config.yaml
num_hidden_layers: 15
hidden_size: 704
num_attention_heads: 22
num_key_value_heads: 11
head_dim: 32
intermediate_size: 2368
vocab_size: 16384
hidden_act: "swiglu"
norm: "layernorm"
norm_place: "pre"
norm_eps: 1e-05
positions: "rope"
rope_theta: 10000.0
rope_fraction: 1.0
qk_norm: false
attn_scale: 0.177
bias: "none"
tie_word_embeddings: true
parallel_block: false
init: "normal"
init_std_qkv: 0.0133
init_std_o: 0.0
init_std_up: 0.0133
init_std_down: 0.0
optimizer: "muon_variant"
learning_rate: 0.000634
beta1: 0.95
weight_decay: 0.26
lr_head: 0.00312
max_grad_norm: 2.0
warmup_steps: 200
schedule: "wsd"
decay_fraction: 0.782
decay_shape: "linear"
final_lr_fraction: 0.05
batch_tokens: [65536, 131072, 196608]
max_seq_len: 1024
doc_mask: true
train_tokens: 1403000000
max_steps: 12007
dataset: "wikipedia_en"
MLP neurons of a small language model. Each row is named by its layer, matrix (down: output weights) and neuron, and shows model dimensions 314-377. Each number is 200 + 20 x the weight over its row's rms, rounded and kept within 0 to 999. A neuron's up and down rows have the sign that makes its largest values positive.
A block is one neuron, or neurons of one layer that tend to fire together. After each block is what it responds to, as a language model described it from the Wikipedia text at the highest values.

L4.down2034,177,226,200,171,212,211,209,226,214,171,207,241,160,214,198,195,198,214,207,212,219,206,216,184,211,198,185,229,209,205,203,205,201,209,230,204,190,201,218,171,176,216,224,200,193,184,194,235,170,189,215,244,202,213,210,191,185,217,208,217,219,207,186,233
Sports statistic nouns

L4.down299,204,253,207,177,207,248,179,205,202,168,179,224,195,169,225,204,194,221,216,196,228,184,203,195,174,177,220,153,186,213,213,216,199,216,212,201,257,220,206,191,205,192,199,209,202,211,184,214,195,184,219,186,227,225,218,215,165,225,212,199,201,227,196,169
Prenominal adjective modifiers

L4.down1227,199,174,215,199,214,292,231,206,217,192,223,209,174,193,208,214,208,219,216,203,189,169,213,204,193,183,217,222,207,214,257,216,175,207,208,182,211,201,200,230,174,184,187,216,203,211,183,192,166,198,186,201,197,199,204,195,223,178,182,201,207,228,202,225
Noun-phrase determiners

L10.down36,212,184,202,197,234,180,212,187,204,196,180,193,189,183,218,195,209,205,189,199,202,197,193,198,215,215,199,203,195,171,217,192,204,162,184,221,215,188,175,237,213,219,203,233,182,223,191,174,224,201,175,187,191,215,205,202,207,205,251,183,208,200,201,212
L10.down734,202,197,208,196,234,171,172,209,197,186,188,202,211,252,199,205,207,180,171,246,218,199,204,197,195,177,213,216,197,208,168,187,194,205,213,193,198,175,187,203,220,188,173,191,196,213,224,176,216,230,189,181,211,187,200,217,208,183,305,190,189,209,202,185
L10.down1065,249,210,192,186,204,152,224,202,209,186,216,214,182,190,205,221,228,210,192,192,214,159,206,208,193,196,206,208,186,203,205,208,207,193,209,176,218,171,192,188,189,190,195,205,188,191,228,197,215,158,210,188,226,182,177,207,205,229,196,220,209,212,144,225
L10.down1653,198,214,201,191,211,185,185,218,213,194,162,230,228,212,197,214,166,152,237,205,221,179,203,229,199,186,202,206,187,178,184,189,190,202,229,178,238,208,204,222,211,224,189,190,208,211,227,191,182,211,213,203,187,199,204,185,204,174,192,223,200,194,200,189
L10.down1696,230,210,201,178,223,261,231,188,193,172,193,185,197,199,220,203,197,221,209,200,183,191,223,172,241,204,154,167,219,182,175,169,216,224,200,238,161,200,175,215,206,225,189,209,194,194,217,229,198,207,204,228,229,237,215,183,189,198,240,180,193,232,206,197
L10.down1951,199,187,231,217,211,250,202,197,170,177,210,234,225,198,196,172,213,213,170,235,206,210,191,178,196,206,195,179,186,184,159,219,237,229,188,214,212,198,226,214,189,198,176,193,203,172,199,216,201,185,210,204,186,200,183,211,197,214,192,192,184,213,173,231
L10.down2309,192,173,189,174,226,269,171,188,187,174,228,223,165,215,199,197,208,195,223,202,209,205,225,193,230,208,191,187,158,193,198,226,188,194,216,225,225,162,210,235,202,220,193,175,196,244,198,183,179,202,160,167,169,223,180,242,212,194,263,204,193,210,210,187
L10.down2326,179,172,197,204,186,207,201,209,207,202,178,196,219,214,196,197,216,201,209,233,163,221,192,141,167,230,221,186,194,183,218,211,185,224,188,214,186,225,145,210,188,221,186,194,176,216,184,192,214,182,198,188,207,228,236,196,154,230,204,161,222,221,181,201
Mid-name word pieces

L10.down280,194,218,216,205,186,247,182,210,168,182,181,224,216,235,203,169,188,210,175,206,220,217,187,198,209,201,208,198,205,185,243,207,176,213,186,211,201,214,176,178,210,185,227,225,197,187,198,206,229,207,204,194,208,199,214,192,173,182,170,210,172,183,201,187
L10.down284,206,226,207,196,208,256,190,232,174,200,175,224,190,217,176,209,156,191,190,217,234,197,204,207,169,209,205,198,172,185,209,196,203,171,197,201,192,196,231,218,228,211,205,190,205,194,199,180,223,240,214,225,193,212,197,217,196,153,214,218,164,210,194,205
L10.down526,189,185,172,206,255,209,224,192,196,172,192,205,180,165,183,150,194,208,197,181,198,185,184,223,183,182,244,182,217,199,205,164,197,211,226,185,219,170,177,215,230,213,224,203,205,185,207,210,211,200,235,203,229,193,190,176,203,165,179,178,179,200,172,195
L10.down671,208,250,203,193,177,246,162,226,233,182,192,214,167,179,189,240,204,227,188,186,204,204,199,183,200,185,209,180,216,186,234,161,201,195,236,196,212,183,182,213,219,228,190,200,154,220,213,230,189,199,174,189,218,207,180,172,210,193,221,193,206,197,233,215
L10.down683,200,199,217,173,217,191,167,229,195,231,198,207,218,210,191,184,227,207,169,208,186,171,202,213,227,193,226,219,170,198,197,171,208,203,216,202,193,222,190,251,196,154,219,199,202,166,202,231,187,174,218,202,224,212,219,202,222,169,151,168,206,191,219,202
L10.down997,163,202,190,186,198,244,188,201,209,219,189,235,238,220,206,186,172,195,177,202,200,187,186,207,225,176,217,201,185,216,215,195,183,205,209,206,193,223,183,205,226,232,238,215,186,205,221,181,177,198,198,203,149,217,213,204,208,230,222,187,162,220,186,220
L10.down1955,162,204,221,206,228,199,186,212,213,197,195,213,223,213,225,191,217,220,183,207,204,190,185,240,215,207,220,203,177,225,223,207,213,217,160,191,213,201,146,189,201,223,179,205,206,237,203,220,174,189,210,210,212,206,217,228,192,186,223,224,207,206,188,208
L10.down2009,203,206,224,183,223,237,213,211,188,185,190,161,194,160,213,179,172,195,187,162,230,198,199,231,225,173,227,174,210,195,205,192,187,231,200,190,214,174,202,206,214,205,182,220,171,240,240,224,206,194,237,218,206,198,196,169,174,175,203,168,192,182,167,204
Partitive "of" and prepositions

L7.down326,208,187,227,199,204,209,197,202,188,218,167,195,201,196,182,201,182,194,224,182,195,197,157,245,187,184,204,210,253,172,185,213,225,200,209,188,182,203,211,220,229,206,215,211,188,198,216,185,188,182,167,217,173,209,235,184,216,185,185,221,196,204,250,212
L7.down1483,203,192,213,204,168,133,208,166,161,182,201,201,208,189,196,202,188,196,216,175,193,207,225,200,216,196,219,170,217,185,222,193,168,179,168,197,193,182,180,213,200,196,166,205,234,195,175,203,179,192,193,224,197,173,200,194,189,186,256,180,170,169,205,201
L7.down1551,168,207,202,180,196,189,195,211,166,190,203,219,183,173,216,191,209,198,205,225,199,209,193,213,176,204,193,191,232,225,186,197,217,221,207,186,205,213,211,220,202,193,199,198,201,190,214,203,172,166,218,147,195,210,229,185,212,198,226,199,182,212,225,197
L7.down1561,182,196,181,184,221,151,204,233,227,183,191,237,200,234,201,225,217,177,206,205,218,197,198,162,159,189,210,197,205,194,175,230,209,214,152,237,176,208,208,184,218,181,180,200,200,199,194,164,193,191,196,187,183,205,222,246,210,233,190,219,246,200,188,190
L7.down1833,212,183,184,195,213,167,195,220,172,200,235,195,207,179,171,202,212,217,218,205,186,183,206,220,210,193,205,180,211,212,202,222,211,154,210,187,223,204,205,197,210,181,216,204,201,188,195,192,229,177,241,208,227,182,191,231,181,158,209,190,250,179,150,206
L7.down1859,203,198,216,233,179,187,186,239,203,196,199,182,168,202,154,173,210,203,208,240,252,176,241,187,191,187,173,185,217,174,199,237,207,205,194,180,207,183,245,211,220,218,222,188,190,193,220,161,199,210,183,183,224,242,200,194,172,227,223,168,235,206,176,207
L7.down1932,167,196,193,221,209,166,196,217,201,185,199,232,180,188,178,214,234,203,215,207,204,202,204,197,224,195,207,200,185,209,172,192,229,196,192,217,216,209,186,195,227,253,200,174,210,209,188,205,160,182,208,208,195,216,173,188,176,189,233,203,220,195,207,204
L7.down2133,212,200,203,207,229,244,204,233,191,201,192,251,215,194,214,216,233,216,188,180,181,213,206,220,174,194,216,207,181,207,165,217,178,218,173,211,217,145,208,203,176,200,183,175,173,201,206,208,193,161,184,191,206,183,208,218,215,228,223,207,207,208,193,212
Partitive "of" after quantifiers

L7.down84,233,221,213,207,215,227,206,188,200,230,179,229,221,216,219,202,183,235,178,205,204,208,230,166,198,244,237,231,207,209,229,171,216,248,184,179,179,181,238,151,216,211,159,197,172,232,163,205,209,281,223,178,214,217,200,156,180,185,194,184,191,199,197,208
L7.down286,184,203,196,224,193,170,197,190,171,211,187,168,190,229,239,205,222,185,220,207,214,183,213,191,194,215,185,184,193,203,212,211,203,188,200,217,181,224,150,191,175,188,218,255,185,199,152,210,210,195,228,217,166,163,202,165,189,162,178,199,233,195,202,204
L7.down539,172,200,200,193,169,230,204,238,217,170,236,183,181,224,213,148,199,243,183,216,171,159,217,232,209,182,222,217,231,202,214,202,215,229,218,183,171,179,207,236,210,239,187,215,188,229,213,234,210,188,191,234,241,203,202,171,213,215,216,153,221,203,221,167
L7.down619,182,176,199,188,230,214,214,169,215,202,204,207,204,186,186,191,178,188,183,163,203,195,197,200,213,188,218,208,210,164,161,211,242,193,208,218,221,203,190,205,182,155,217,232,235,160,192,187,203,185,237,193,204,185,203,203,219,202,216,229,226,177,240,196
L7.down1392,198,215,197,224,196,258,231,230,212,186,208,183,190,190,185,220,172,229,182,208,194,209,216,193,184,217,200,178,191,181,210,213,233,218,228,189,188,207,200,189,203,207,232,184,199,184,186,174,134,209,233,193,199,185,182,197,228,209,197,235,225,166,183,195
L7.down1942,221,200,211,188,191,243,192,199,232,221,230,238,164,211,194,203,222,175,199,190,182,190,203,214,192,228,196,196,207,229,225,239,198,220,220,213,199,194,171,200,199,214,188,207,198,143,177,228,208,226,198,207,219,195,238,232,210,229,190,185,221,205,216,178
L7.down1973,190,183,194,221,195,258,229,188,211,221,223,219,228,227,210,203,243,219,192,194,180,195,266,159,215,201,190,206,195,201,219,211,208,222,215,216,216,193,201,195,201,203,168,192,226,232,208,177,211,192,168,211,195,195,192,173,212,207,278,210,209,224,212,191
L7.down2201,203,176,196,196,196,201,186,190,178,222,253,211,178,136,206,221,222,204,213,183,184,187,195,199,192,234,190,233,168,168,203,182,231,227,211,206,219,245,219,172,224,190,190,199,178,246,164,183,188,211,201,192,211,210,224,208,201,194,165,201,195,184,187,218
Adjective-completing suffixes

L4.down176,196,178,243,151,220,256,190,179,193,200,190,194,197,187,192,216,179,189,202,217,189,191,195,174,179,209,190,207,212,178,205,220,176,184,204,203,216,215,222,187,168,166,238,192,183,191,188,215,204,205,204,186,221,174,207,213,201,222,214,199,229,191,213,189
Mid-word name fragments

L10.down92,219,184,250,254,227,222,206,174,202,193,195,204,205,182,229,216,180,192,216,205,192,181,175,194,188,196,213,210,169,217,174,185,191,195,201,215,185,178,213,168,179,204,181,132,196,207,212,182,195,189,167,208,210,209,227,219,164,197,236,226,174,181,193,209
L10.down223,228,209,198,172,206,224,197,172,212,170,199,190,213,166,196,170,160,183,212,174,202,226,192,196,173,186,239,181,194,203,210,171,193,236,209,211,196,194,197,191,179,222,196,203,203,175,204,226,195,157,214,196,189,204,183,203,213,223,195,174,189,151,192,196
L10.down252,212,140,190,237,198,203,209,209,206,164,170,198,229,197,162,236,207,148,166,231,200,203,220,183,194,202,194,198,186,209,188,217,191,224,244,211,215,208,204,193,214,197,149,214,204,209,211,212,213,223,209,235,201,221,167,215,171,210,202,187,194,163,190,184
L10.down266,195,204,196,225,226,181,226,227,233,207,201,195,190,210,209,182,223,184,182,210,208,221,234,215,179,198,170,194,199,188,221,199,246,193,203,204,208,174,201,209,192,197,179,188,212,206,153,190,247,194,246,175,183,215,213,223,181,217,131,210,216,178,198,194
L10.down673,189,205,203,176,172,174,218,204,203,190,200,156,200,226,196,240,233,207,215,240,221,218,238,204,179,181,185,179,212,202,190,223,200,238,213,172,214,186,220,191,170,208,235,188,196,204,235,175,211,192,189,214,224,218,212,227,177,201,164,207,235,204,207,149
L10.down802,206,215,190,219,220,161,217,175,188,204,189,185,175,207,209,202,221,220,224,242,179,189,238,194,227,170,196,196,173,202,189,189,199,199,220,240,194,179,193,163,226,159,198,182,204,221,177,156,183,218,205,181,182,189,220,178,153,200,190,184,180,211,195,217
L10.down1257,193,196,165,216,223,204,229,205,228,185,190,179,170,177,209,169,183,211,219,164,199,218,206,201,187,190,218,211,203,223,189,186,226,224,215,207,162,185,196,172,192,226,205,223,194,193,206,182,195,202,212,224,210,196,207,200,204,177,160,183,206,216,204,189
L10.down1419,214,205,185,204,235,161,196,194,231,192,266,189,189,199,197,188,202,174,223,193,185,237,179,208,213,204,210,176,220,231,188,198,209,161,215,205,172,195,184,226,239,191,197,189,179,188,203,193,188,204,188,177,196,170,189,199,205,194,207,227,215,168,222,238
Sports statistics text

L4.down551,220,233,208,236,244,213,228,230,202,209,243,175,213,209,182,203,205,177,230,182,197,220,167,193,197,207,205,203,216,213,164,205,196,172,195,191,192,217,198,211,182,231,219,207,180,171,218,206,191,221,190,178,207,187,195,211,192,220,197,175,206,178,202,199
Partitive "of" after quantifiers